From a checkpoint of a small transformer trained on Wikipedia.
Size: 16 layers, width 640, 10 heads of 64 (5 for keys and values), 135M parameters.
Architecture: RMSNorm before each block, rotary positions, no biases in attention or MLP, untied embeddings, normalized queries and keys.
MLP neurons of a small language model. Each row is named by its layer, matrix (gate and up: input weights) and neuron, and shows model dimensions 213-425. Each number is 500 + 25 x the weight over its row's rms, rounded and kept within 0 to 999. Numbers have three digits each. A neuron's up and down rows have the sign that makes its largest values positive.
A block is one neuron, or neurons of one layer that tend to fire together. After each block is what it responds to, as a language model described it from the Wikipedia text at the highest values.

L5.gate388:479453519495507522508468531486430468521506526498499483547511483533506501495532486515535452513505519493518489513480509541486528511458493506549475500514483524454508548539486474505463502491547507496471510518509479456455482475510508559474535470500489471458514503476463498475516492514488491462559499518522516476499482516487490473521505506479480522502470530517499530486470490533535489459522483472498480518524495526471515512491525496460523520484466543525494483420475538475525434517523548506508499508466473479533439483517478495518489521533527524532488483472515489552531511487507525463523517527523492509458471492455544527465554504509559486523499469
L5.up388:491498466508512509507507483501459532524481502516511447485498517512473492523484479525517490489485483489511502471474522476495539544494512504520506490512483498478476499518464497518461497518535524510536512476531460473541527476490477529500528449532422479545483522484501499520488487524504495526466506483502522494521496511457533460548496497502478516496513482522549517542525501485493488500499513532512505484505494466491530502522538504497468481522512466470475531477511513477514509504527498483520508526495457508493489491539535530505522505476467501485515497526519483493478540513534522471521497519494480474503506495478484544479498502502506500512489529
L5.gate498:519503450454529485488510516472506475464491504534498466485508448534468503520518535494522483461486512506494513526480540506484514512458547523490500472505483453468498514477501522479505494534487490560505534513486480492506454491530531518493486449502465521513489516495506492480505486481460485492548493502522513501556521510488550506461515552482490506478513508540508482517512508507576491480480502494473512500519525448511527514522531537485504493544505471473439483505468485456505466460502474473500494484452469516490524506468523501519483508488509505550541539514524509489542509472540493445527483512461488506504504492490497508512463491531540467498493547
L5.up498:499489531547505474493490478479495523540537496488470470518497551478507496535489497525493530484500518527517502529527505507537474482527451482502506525511544525533501528530453495491477497532456469505490526430539524487483465476558504461537508499494500519499481498523476532452492431494499500557463540484523486523504448478486503486522545505516557494456493519515471513509513506495470522543481469517486489512475512517502481491486532486505491536499546537493485507461512468493475513535554475508453506492481490496476453463493540510547478484529542475482482447518500475517475486446468509485483537507532538463496503539530473502468488485487482526513483510
L5.gate544:474492474506484479503539473516560485507528473496485503482471494505491520529483500456479502471398482466492505537461530540484466498520500522521528504483483527500490527523521476508520524516482463517503553484525447468518518495523504540496486499496507518520496453496469504476517508511482497495507498511469501474502503519503530499505486492494536504536501525500514451448528484529519474507480502496470506533535515499525511507505516505505488509502513473535477540499520530490465486476463500499509466492480535489483519465509464527515529498498522487510461491498496542527500482474477488452540506487528468530519496495519452528478493494501530508492522523
L5.up544:497488479493530486467548471540540507463531497484486467454485497519483490501518517491493474478467503493515464467465474494496513501546508521541474495496492487517501527525456493501525503479531496472519548510512461489512547459533492570529523474530512492517505497489456516473519513474499477464521524527510510495528510495493526519476541510501518502538521477492490502518478495502498475507469447531522512508525529529506505459510537479491462513455501511490490527482508505498464502496514494503489512563490531477503508497506474514506556501468543519519472475477493520473524466467516488487502527484480476497501514522501498488467515486464510512507476536
L5.gate1506:488512481484511476490521545500468553470491451475485459487495461527471474502484490464434503527499482544525451514499523502476507491465495531495466499475476486522481479468511470476527499506508521495505517465519477457534450491553523497492524473529524514515494488479488506528462482525480518526504493498468514491507521514537524477467538510516460518530464540493481501491527530484521506495538506522492491514493529512511499532526506443496494500497524470489460477479485495518515541476502469463465510491522495508502529541492565518554514484520513477534477494548498521528544473507545509494488504505498482495463493450496475480447515479494500485510488467
L5.up1506:513503480471524435517534494500517519504479497512475494498514456513487499496500539510488431475513501488499448461445492516489506518481527494479521502524499509482509467495504486487528510519523492521549536538515496455498526487490471572456497488505521519532515455528470464491487499530487516511515510507504502522511547519510473498542479492546492515516520515460510465488501491517508533465513482484471494521502464501499481476512566502529511497520508555489482461538510463457507517507505500457466498517524487527486540477510512498514542484534498479479490512454503504499536511529484534520454490494485521445513447483561501470478503506544526497486443495
Description: Transitive verb completions. Transitive verbs, often final word pieces, right after "to" or a modal, just before their object, e.g. safeguard, defuse, stabilize, compel.

L5.gate149:510480510534500499489512526466479515469541530507486479474517491558497523486486503467501494514503508511479500494502511450503476511504541467458490486474533490516520493491515479515506479517477539506511526503537511493518457488535483513510524503524484462477445485499491524560510525509521503487522518474479503470490544515547455478468483462473518479448493520487480502497487511502508532512507532491454558501569505486512507516515469486513480482476507480489537486473510498510535462487491550499518514502495502524482444528524474536502533527501476505527476510539533488474487490506516533569494477520505444492488413520498501517485492437487546494488492518
L5.up149:520476501480518484513480488509517541559508508488480500498457526450475501522464512493509528492513481480489473540511493478475492518517506513508518483512470511523479451474521509526520472459545484501502536511512475517512502521465475505542474491494509519482504459481479529507512505457537478473475487486475522500505474475487527488500486519546518496524491462505469510493473482568462456506523502497499420513486512543515517483506461530457492523532519510539482473553495490533520513470488479503471496510514498485528441507499492490491461455512514498505528497501471465513489499502494485525481531526524497500511509481499494522483495544452522489496485492
L5.gate365:495514508520475481522475469466502494532463527508469509475521467502531521493494491472497474486503541460473493486504513501495521493501531488460498508478498477506521536492511491468451488499438522503451488477509501475494499488472509490497534431519512502489512480488519438512559499523475468463513504503479525490479493517518503487521539544526521508499514433504529508465530549499481510456525500545515509497519540528449503535426441527465530502511485539490457515504495483505519513532535498479475473487447511515507484534493534554516524493511472481446491521492484467517503541491495487465509495529465488457525479442483507524461461487492481515510509553
L5.up365:488536473492508493503483496508523511543444546509507494491503493465529502502450521458502464514502495512465510532485468498490516502482505497500497487489513463496524516584539549526503511505489507481487497530489477509434495479488482502480522509535523497521487471527460493495515474510474489496525502468503475492548452519496483554505538507536486506558466510523475518506545512518497448494469495522510529500518474467488549508482499570523521458522487519523506517521503526440517525453543525506556500532484475492512479518497526499485517519498500490436547520532487513524520497559520505534509522524485503464511479476495511486508465482474461477458469490
L5.gate1259:481518509476510463503490500507523489475488500486457535532479485527500505526492524506481454488507497498486500568505468514476515509500488484509491480509483491514544502446486444489536510503502483479479491483551504500460491489535507542491497475486446486491498464482458473500518490479515539482496526441529504490449481520522460512514477519492506495458471509515512479506456513460511507513489526481446513494535493495492494460504502503493470490508486527542482459534485519490484503520478471483479530499503497450509522508484482493500555547507524511481496486537474480504472496456514476532497458507551527519497445481523461500505515454551454511491496519
L5.up1259:459517514491505465509512522503540454552543556511490508508512509509468434442516529500501447499539487473453522561494503505489489469477495479499525474554470512536510528491508543512525544488522527494510472525512486505499456468512531473504500509518500506499510553497453494531478474512493515513510488466457519502544495504501507508493453481546473493532516468476441483481485517541492506499513493488491490490475537505515495486529490503503488514486517499515504480499529507506501553508542504510501476471508490531522497498528478508549475540501475502507499530548498463514516488529536519499513483506523491475480451502503516525513494517480497442477469524
L5.gate1315:497533509501501502484500464494480503519526528496526490556515519507512514499489536560495450473510481534463436500514515507553495503508541476496476539464501507545515512476486480522499487503473507502486522513529472514506507523528501495528529485521483436469480526504481475522531517493496479517484504497490500474457464484504490493473507506510481498483485528487472528494497512533474520483539509478507497481533496493508499490510470535493495477515535500507470485471496501496493509507453502469473557521501525511496460524498481529475497505493476497463525487528498505525441485445565530548493495493493542519529458497532484467507508485520527462526505526
L5.up1315:468536511488496477486514507488511529548510537513511498484521505502517533459446465519477465477500528495517500492470469511494479513504495487515510521504485556474514478491498498489490499517527500524545527486535499487487536521472483481518515481505488481481489501522514479518536517538461477530493510533541537493487490539510442495518492477518477448582492516474491537494514563509513531446523518484471513504518531501499508489435456532504547493535485507489514491477505562483445535520466498502524503490517511486515518445476436472479510511538524519521556482577560520523524518536520501526486528523549477503505460519510517449461488521535497480495457500
Description: End of long phrases. Closing punctuation, often fused with a name's last word piece, ending a long parenthetical, list item or multi-word name: "Trigonostem-on)", "Rauschen-berg,", "Calvert County,".

L2.gate783:532497503508502559526543512510482505443495510504508493501502525494505486502497495492544503507500499533519488494481553500495495488513520462542513453433486495487445481531502459523491515501500510516508528526490494478513533510456443469511495484450533497516479476464510497506493518548504487522502504555513498520487499498560499497508486512523503478480489521497516557540489513479557468475525533495487507509483489526543496470473511490478533469471472482482522529505508507471499541481469456506485488546453513499530518510475453553544475514510508528499475478465492494458510524513513498534493497456471506529501462526519480502485531536481495503518480490
L2.up783:530517468540486492553493514504463522506521502504519499513493565525475434501491489476497554524537496490459510471498556498484500488500512526484523487487477518516482457535540503524472513546501511490500488481430529493443534530485508503460500509491483523522535503465540507514490528466488514485483486514467514515536503517501523480498508500491503499554492513497492504513497521470569488524473485449498518464491536513509508543476486496473539497451522501511486499551485540500529514492518490530493535543509498474528548500483484524484516509511454507504476502469511486517478484514487473505528487477499485500491420495525482522480539505473543468511479454
L2.gate1200:492497492507501499533506482481531520488508536471485501481539499485496504511516510478604466459494500548520485531536530464471478513488508499514474497492499518522451473493478519522507497500562546451508489474507517488542475458512519496526513490499514545504506497527495465526501468498560496526485489553504519511505510475479495520458482465462496469487506527527480507543468493527513512495479496491511509464495473516504530489506505515470497511506493494480502486458501499508456497515537451460460445549460518496528519466484467515499513539509500476487458512515514444478517517447570512481522506497524495464516504499464502523462496515462481523505458432
L2.up1200:573484486454489487477488517507496501476524475483473461465450497502452500502494500491512540486501440492528524500548548544502497499494462479457501488473506450535515516484459526543485558517469509489491513507490503472495485507488516492518507489498468515475529519521476499500530487543469511487479486505493522537469506495484473498503477472493502547513491485515482504510496488461510454500514513517478499466486449551514513497495516531495484497482531472506493535482505490535505552499495487516494513497527498494528522496509451467544514492492528496479461511519482501492539477456506468473497494526462506460408498531533511513517508443477493487480450499
Description: Sentence-final nouns. Fires on the last word of a sentence fused with its closing period, usually a noun ending a prose sentence, such as website., customers., video.

L3.gate238:508543422493514527518507494481509498493505483481452491502514462521449528541460505511506482496460513482510491494469481503482499496515513509490525492528511474507469535503535490519486471504487498530458548520496526526528482491549527525485534519515553493525485465511485503529498485471497527508522515538514472498525517536437524496496485478462503457489496546505515461495488490492507457511450490566485513428506519475457519475490545484514515493446488548473515512539485501507510504479551488502458511515513511501504487476462531533549514511485524516481446506471514481487529541523510475507524484503529506508510501479486463564505485473505480534509504493
L3.up238:471526465496493564520526475500509459486510483507489507502503482507495503543500491506486491539474474506499482457496495503506506510513495508523518503497531494569526531472497481528475508513498502508496582523534502493503518479477518564496557515527504505504462478491464497533505503523525511478509486540506473446532525548423515482487450481479500510487522490509466496519455543479512447505480523549463467506527505523500511534492541536529516490477485524470501502529495500476508490507485495510507497505531498531481473486508497520503486512507521509507472496479487521471542507519495494466497525536530470527512513518487489554492526486511479482509484484
L3.gate323:548508494497551533507493480463530482505532484505488531495512476528540507542517508497523473482485525495524536543483580470455508547497492463518487509510523532507531477467509492457504485488512479509513494525530533471536468487518486470513495482508459505493471508499491514515522467472506479533548495495484513485482530507524534474499550463520529507476549520482463541528498501515551486478455493507509518497491489476468516485483548462513487506495502512497461478514488485507506503502543494489531474503486502520497489530464468462485504518512521519549525559529507540457503500520533501472503479496536499441515454528511495497493513487549477495482467504
L3.up323:554495481477526507498497485489511463459505498530440500489481517520535465522540535481513483485499511513493518501495563510477531490485468487509469508500524485471528522471512497485486494539506427484507508468484485509559474502526479478501474474484462504478468498517513518533507480418482463490485511531502482472499509484534508509491555484496515500431543470486474467492518503502522491459488482491516513514508502507495498525539519489508439538526521505519489491472467472515500485456497492534534542466501510482454502532495467465503491503501502537524476556523519514476497487497481490512489495521508499472539434547483499507491496472495506505494480481
L3.gate330:521482523478515519490467539489499474465494529510508496492525528474494495487497551501486496513541485468488486492479513462493492534539518471487483526514524484511524498544506506480490510472460507478458467513494481491508485522501488503490511467504475483497508496517503497546503476524461511498509505540492495519532484550487545546533515519524475474513536502508501472476473511496510509475518518520491514473502505482546535488515471561483459517503535486526478467482483475480441467536469496459466513462488507531471475493471464488462542493430534498501519521485484484537529494477557550464506489486478510463493504529503508514521523454549486503461464473
L3.up330:505420516514470480507497562530463493488475528494485507480485525482525516496497562515531472507522470480490465500486493461503507490464445485507504510487496452534487505538476519498512481442486489492503463462505502533473496505506505510481496543503454483498524511516482505540465518509512472490510516547498500489469507545530469520512522471451499509525503504503555491495488489504492464456507453465511468497439491518496531447431530537488515524527542531470527501483511500508476450529545530500496504451501502492514486481511521474476547465522482463531525509479477540518468504502505493512542494468507506465541481554462506499528481458474499519514497474
L3.gate662:542486484484503522500500460450504492476514539518523501527447510519469490542543505460519520493492528477488499512433543482513529505517520473457498513466482494465491515501514520501473477535511513526468512484503492494501521529482451508514502508512505511485478483491459553512510432483473490509493530493498523514541462475479504495519517480515533486536454509474509419499505526518506502468505524479483514542533501509505486494495530512459551516523502491514476503496485473387539487498525516444519462488469470572534521486502477479497473483491506501504523523510491543522496514466524499487532515524513483438531468520485499537475507436516527500498469467
L3.up662:457510452533549514506499457495501489511492524516479448482460483535505519496544518482529538501504502456487539518439523503468547470484514486482473463489497483462480541516483496496495485503504544535531531470478475458529503504508475484518499490489493495471484485502501505517479476488463473470446538497490501529538475505484494515503529470495519473517504522512515449485509483449505451479521476517488522502496477485495514481518525523487507468512496501531455525514462494435546467504565518496522485503425513508534497531476536475478459493489505484523487491502507522539497522482490498509546481486480469453478456552455474532518502485513497455478518480
L3.gate769:475496483476539492494525502467529474510502503510476476496529491496503500510484551505475470490493458533533482521475511525490482512501527507502444512493495526468525537547512519494530491506444476494503530482505453485480452516517506493473502458466487461493458486519515505511551524442512507549473514488543497493486489526516491541505551511495506513514518534483517461509456467469488508481457501493517551487499480470498501442568520545553467501513526482473514478450476562430472491495491525487472492489461465529479513468500499496508488514470516504547493530488488513479496519466516525482486486460517499487494474499486492515550478472530513538469515512
L3.up769:521474519501511515465505543485484462536538536504499550483484469487511492438506498512482530516509470496551503473507510505488492451502515491484503490479531501475505520526518463492500515515499499518488505485516567485493464505543531515477532491515506500510465501492511539516498487523506515526502502507487484500500472490440531503518510524522559512482516515505541458527478505506534490506452485482513488496521502520514512489503493537517470513572516483507500535510549508434458510521488489505519502471439478489507496477476508504475488489479506524489491545501538527551457458500524498518486490531495490507477501497503491492531482508538453521454512483
L3.gate937:492515522444538499466549445459485469504477516494495506474461470509505488489489472536498486486556468508500519488484484428501527512495513514472530541525507537497518500524500521485529493534515489483535446535533493516478505495468525506523472482514501513495502477494541529531491491490497465491508507533515492520492471538504486500495499517431520531497515529496491527483491517504518516498430509536532543504511489539495462452567531468519531526517547522472489503489511505501488465522444514458517515481493475542466496505498464509520506548531492508501479495513489465495524522508501553496506497513503511487500467466484568483537459480478476503503529463
L3.up937:462518520479500512490542489479478522559481536523524495504453488506463516516518527503477493470529461516495504488438455463533485497476513478510490516468516538508513515489498489507456541522487476506471455507507511519478514496543513502511495513562469503481530491475489502529454519509529504500522499495494482526480496486527487558494482475462476469504498484459536565491489519530523481511451493529514505507505521547482479477468547486493511536509497482436458517498518484515543480493512512477499544451500506495490487503449496467507503485522516492483492530549542472464473500500498522509538503524510500476495496490514456498512461489500514508496514522
L3.gate1326:544490502525491479532509511496508486474550508460452514523502523523500526503493524493495516476513497477476525495476532517470499474495498482507527571525534477516507453505482496475483512567496510497515558503510527457504511522499487519535498513527505508499534511504523506498492469509464520519472512481525524512526501465485537497507500529508511436524478500527499498500515507492527504475532516469481457474467463481463548479508425465476517473480510556458485521501478501509540511506528472476516512476448558507549532532503498517505474505509471498479494503514508520506525552475484508456546489532484499507514541512509473489466480463539453508513464493
L3.up1326:520474472521530480517543467489473466468531477497525498521511502531518536521446481498504538501536495499470521495507531498486520467489440495497503552538507484508490486464481511463476505545472494507557550476503491510482478535505510518502507458527509475459497534526514519514503454505468488511488536462516517518505494498521539504524502527532470462526491506491472497508447484499504525476542498473491504479468447486510568494458448495499496528497507526528499499468483473450527455477529499483460540509510484479512496552527508511490459499522489511495518508490530501512520492470512508469547471524513495494501529480539433478488483488533466436501481502
L3.gate1672:461521520487533470439473534502511465483500520494533501514467482467506480479450519487521475471539455492465502524504555484502516499473493531517480494508519440559460482503518506500480451477572480487463508532488546520483503534477533505515528508509465481511513523522483502477466490541503486516519535517559492497473505470499519459484467484517475514478494524483499492500475508490514477508505501480530449497493536550483521451503461468505482509465507496460473490438497459500498523492513457490506463551492523492506491531483507547524438504547484493516493497514478515542491512533522480509492493504479482512517500519524506532471544506499483504528507540
L3.up1672:503532443532495506532511537482485529486498519504497493516477483510482549498524493502481486517469508516512499493447505481475485513463476508508511502459524493536498515504528487572519468537475529540522501459471468487487524526545505522529479510549460458513545500520498518506460483525505521515469504467489509539531494515527580500533474485514488475520499528458484487507538485511499475525510484486508505446468450528494489548497524493504496524491533519490497490495472530474472526524500507510494516532550491523590517487470497501532486452511517476443446473509512515525473513481534488499506459504544527493524530495480508471497489490466522506523472492
Description: Light main verbs. Common light verbs right after a subject, to, or a modal, such as make, made, get, be, performed, with their object following.

L2.gate460:463496486503529483558505517479517522466491468516502492521490480508500524469518449446487512487514499484507527528522551514441501529483484533458519495517476476500441493532508513523504474486506494508454510489472520506526487498532499484510486442518512527551473487493520499526528525514469506495538534461531492511505502515499512532535520491502528468551501485534512468502490516500536477532518483481547515533484555496537534537531535490517509484491564509524521528522444568462500471468426493507503453516516502502501520524479504503552510511468523506548504550520502540486499505463486518529455482466505487518489493505505527514533541478485492480505466500
L2.up460:525462498505497519472527514508523478549481481497502514496491489481463519493465501512510467502533544472500497443567452522492526483493522481524531495483514518498498495511495476492515483517464503482512499475496438501544487506538525469469522475528523473491497503494514484458503495450528501486531491502522523482504521497481502483551468529511477516459509493508470516494490514485517507521528526506466479455518466480484496496497483531488513537497474501503485514484539506496510523517511475446522512554479494503503506550496474534498477491505448533499489524500515489517481462489518500524505440505493502483497516449492486472482491487529534511451511539
L2.gate1160:528490508505490519489496522478541471481538485487521554523525474435506512515496537491514533506511523510518503530510559501491506497524476480486519499464511513514502494474526483471479481524486463501553499462495517495498522483497540508506484492516494480496500517460480479538543517466524495542478461507509525455522477488460437499508536511465520514517507481521526488483476463481521479495534510511518492478495471506497535462526487523445512494512538502540503518513511479483487525511504486474514519510493448473498474494520512547521551528447505546509474503501553482473484494488514498493472474467576513503530469480485479472524535465519447466515481456
L2.up1160:508475513496523529486494508488541474475511473509533541522512507451484509513482542541489548534492524506522490540465534474464519501475494476440459503490499502515533495494508468472519438503504505532562494512526493483501511502476535474496475413482539468506501525469463489510544510438528516536494483516504499461476469454452470540531561509508495531510510507516512498500505491488526521494544518507501521476476493532500509474541508511500505463512533533530512518534504508481482467508507486479527506464463488490485504488505543540519525517440497541536501493536511492492484546488490493448491516510546521477511492511489470480505493498517462459553503411
Description: Light transitive verbs. Main verbs, mostly the light verb bring, and also make, take, put, turn, that form phrasal or idiomatic constructions: brings together, brings her to tears, took the matter to, make up.

L3.gate82:523518484495506498499457526489527494467521514484485497525516523560464466476520513451497535509527513495463490519468538526512502498531504524512518502507501475508514498520557491500545508564456454504493473503522511509458477508485521472507539508520488515539491479535531489498494493505480485533523521538489491480462538488482472487542542524512525502513508521527511502541485532530509467480509517503524485461509480503502515503515496516500467486486473487518536521499463554498508542519516545486533465522498527488511515496445508491561500497518468489448516538478483468480464462497524512513479547457513484559498489497482486482504469489485550499481491537
L3.up82:515570526487479472513507490511506510474530537487486523555498529515472486501511512469491546479467521466536485478526446567525527494517463549475459470487528478500518473493544499531535512510497487511529491521533459552446474524510479491525475474489492521480510483490569513550510542513475475511484475523459475507449529492500501493442488537510458520479483516492521508498505527473511498456511496483540536482489472505489487516545500537457522484478525472480523486473458533503504464539477506504503502502563530493489510520500510508509480503492434500490486477471477484487495497454477501522489480485482487503523515501512537493502478471526506484430537544
L3.gate112:470499499486495520504472523509487465525501504498511469492513489452507474520545527503496466538478442507444479506496543555489459442498508488546475501500528483506508473504508500497530538497479512505531460537532535508478485509494500574514550519552488495493471490492487495553490457570517451510519480509474519501442507452490536488496502521486524505502474484502488494476478491492531495510462521555512505469524509502547515527470519519527496472473492460474470527479468491550449531480472486497526497511474529488496494493507533523501568556443460473467487479501457477539492500501494508487467542453511531507495487501505533495500470512484475493484452554
L3.up112:473508513496533513478461497507486508470538458465501487507496509507511511586477459511483477512473514490509442514544534549523463499477543474527512504482517473556565538502496521473537507527517499482477478521493468481538473521479544521495508507547476518528516464503441507524492495487516471539492481476526522486463480484468544524486474505477488521453445508506499545539502519541475489532497496527519502479492496540523542500509515505515506466499491488516496525519469495484491490513500490499567522491481504506475484497490533525520576518440494492462496523518503502467507471501498527515478518489539443500479460508494506532485497506503466486527472538
L3.gate137:535509474480479518486545480448489487501491521509450506506492479477527481552510476533506491504445493504557469524499534496469500487507520531503506466482496453500527521465453492521493512514495511545477487506545530477545491535490498461507467499487534485501492533502481490488507448557487518542482527527492525539478487511444536524458437483484506521503501522512463506489461533488528491522483500512453513513490480537541467485488489533506508486504505478487511522507503480460518473504489504470452489472458485520479554512476480532512499548491519534488498488496489465465522510491499488507505442492525484458487503506473546520483534489479432495515479543
L3.up137:528515472507513508478511497506411484476513532541456462492484515464499457493519477548530492512527530476513511484485583513501492455495503518520502512479495487470528458504538515561502485497494535533534504500516541516480466488511509561500489504440489541504527502495478508514505457514462536489495498555522520560524508493491517491513522461514502509506481501464495527522495515476566475453483504556515522487469483501487517521496495505471502520422511467453484471526489487498500527467486513484500511522458505503524515523509520537496515515467464496460476495531520469506498487479488451523495503483520490456478384489487481494457481449501482486506424482
L3.gate172:530453492491494463456513511503510443488496508469428501512537464490506447479508518497533500490519511553541502547492507486466518503495493505509483509509494490496479514483445472517492535464468493477525513511514511479562479479450504504517518505502524504492500506539514516439492493511506482519480487503498496508490510469473488518465478530517473499480486507511479553517480523534499506472509549517462475502498480530522520489464530497498500526498521468460494483489509480499517496532455511498512535487478486496480504505500476501471507516486486502516485479483466510451514518480540505467516510535452500481489492488488533510451525474483491464504486507
L3.up172:550490472492512518494548501539461483534490517477450506492495504473489466484543493464496506527514474523543492519481521552505493488497471526494469494455471470473492481482462524533475518499476522459528520501513508523505462493500490529523512536530496484486514519490502523513491489521473495508510541505449506551517497502477523503476470495514485487480469478502458556560465490507521476473512520504488529463490503498546494497511501551485516539477513447496499488484494505482507528529450463505475548508508520446499496528495459510477496502486504489501456502494540488455480456498510517462531497487517533481451486531545557525450501510446476523479467534
L3.gate700:466479528516463487539496514533531426515482520465474500491527549455480489490502543509486526503469522473570541508509464505488482474505500517502495480485497489497522492540539472532455482534507489504543503520501497524491504509472456519514515513508490498505491486522497521503500493509466447474531511558498501501470508493496529520514504509513483473503534507513499476476476498512528488490531477555483521507508498526516497469483486513488488519477505488525488475502437474452484502489510526540484508460505428482477527515521526493548518491474474502527509495514522488501477457492520479494479503484476459511528523482452543551525499446486498504491503540
L3.up700:493523497525507506526523555517491470506483493527459511508514525493498510481521477505482507525493542498508491479542492504570481448515499485505494501485496521526510498510487445527502506522534508495549502488511526510541482493512452522497529537523483478447486485505494493515488489500523399487499516533494517475512508505500510502519466487491489470478538544479529496540498516491518522473514493510494461459527449540479543512507473455483468483511457471483470495528474475480491469471499494524500521491490502479541514517510509482544527488478451485487502521488514469500477499511491491474487452467486488468538470466521510461522524468447500508483466495
L3.gate874:452452488509489521542528506495538492461490478543448512471488478519499532504542504468526550493510516519458546520499534460563501514487503530495471529487494500493482480529507530475483520513504495500491503512501527496489559504490509534536461504515475523497485501505508513516555526438460520525545475550484495469522475527474511509500526500499458492492491507505498551493493514495514533473492535529509499461512491491507505477530508522510505483501555513535464544491499535534494485464462494519490534459492492486518481496502480555480481497516495491486510506506488492450468505478466493495511492528514450535494514508463493499503492489508537520483461486
L3.up874:504520517499522491509479529499471493482509498548477529503494499513451503485510515497483525498544513498479491507480449488516473485482507491451514547520454480486508507474482499508505509538501451463492537476522512469516500512497510552500473542522497497450502477495489498502547533470470450466532477525461524506495488484501496469496526541533503473492500476510523536530523557464473524461494505514528467495511477480491512501510516501485512490529529488470456528478480477519522508508483503517486523510526490488528472501500526503466483477486499460493501498463505548485480480501532496517510470535498485553450467453454513498478513529536515501531440483
L3.gate1199:505499513492524486495505481471508522531522490488489483496491495546530497545501471500516510485506440494507504472451503515460499515498515522443459501484509532506467473475508490519494539530502493531503488535491507461488499510460529526539533525510501502544511510493496513476490527479485483475465505475510507482519527528476499528522496542479524470542442497466504505487494528477503525554469463509566453519501481532499503492510501496508481490527460493543481474473466516505506532499474453485517516501508538477463507510524498538484486471516521433528482488523540542512473487477506542505529466514538526528499508527433468544477485472494500482533514539
L3.up1199:502530519451536504500521435493515510518534486517482521512447464493511519540516482505480512454535471491480529459433516542484487524502490512508507494489486516492452471500510527508508540525492484485532512476459544495500481508479512483526542545495516502504495488526520508514510528499476515453458551483475511482498549473499479527509520530502481459512473489498466465512462502519486493561529473481548466492476498525514534504521507510512429541551470533518477489489484494504534482490474485509522512517564513482452508497518450505472464493502508474535498455499510499556496479476521563471501453518520509509463465505472499496494489499471445506513499498
L3.gate1212:543492506494518497506502530474500535492500480482450490540516482489531448533528472509507545482492517487578480512559527499536520505514532451507498467500511452524540501486488498507512538514488507509496507531521476469546521521505501480529514522483536495535505533502457470514525506541498478539492521487489508544464471531484546546478465536480461509429491507506509543484479533503489503504523496547504500495507498540533513535497499526489521463556487484515513516511483480484521513520495504516502499506463487491491495519472528529506521539505501489453475479518445501467519511500508500476523469486501508476484516518502512537466515465500468493542435552
L3.up1212:515552456489516515523521507500520478475508517523502498493515522482486462509484506515480507495545481500524487479533544506473483467539505491493475484465444459530493439473520502532472541562485501533526477469501506531470521504516448487484538524497530491503509490502511485507488463506477473526488494534511540540486513497508464483432486473503467473522482510489471522493488511492539459494497486527487563437487454536524500478473461505493496470447493447495498509482478507527480511487489508547508487560469522483489520519544506531499528520498447478481486487479532477500514461519481512532511508468488560511471446488486502508480486493487483490497450490
Description: Sentence-final nouns. Noun or year token carrying the period that ends a sentence, usually closing a noun phrase, such as Festival., courts., 1975.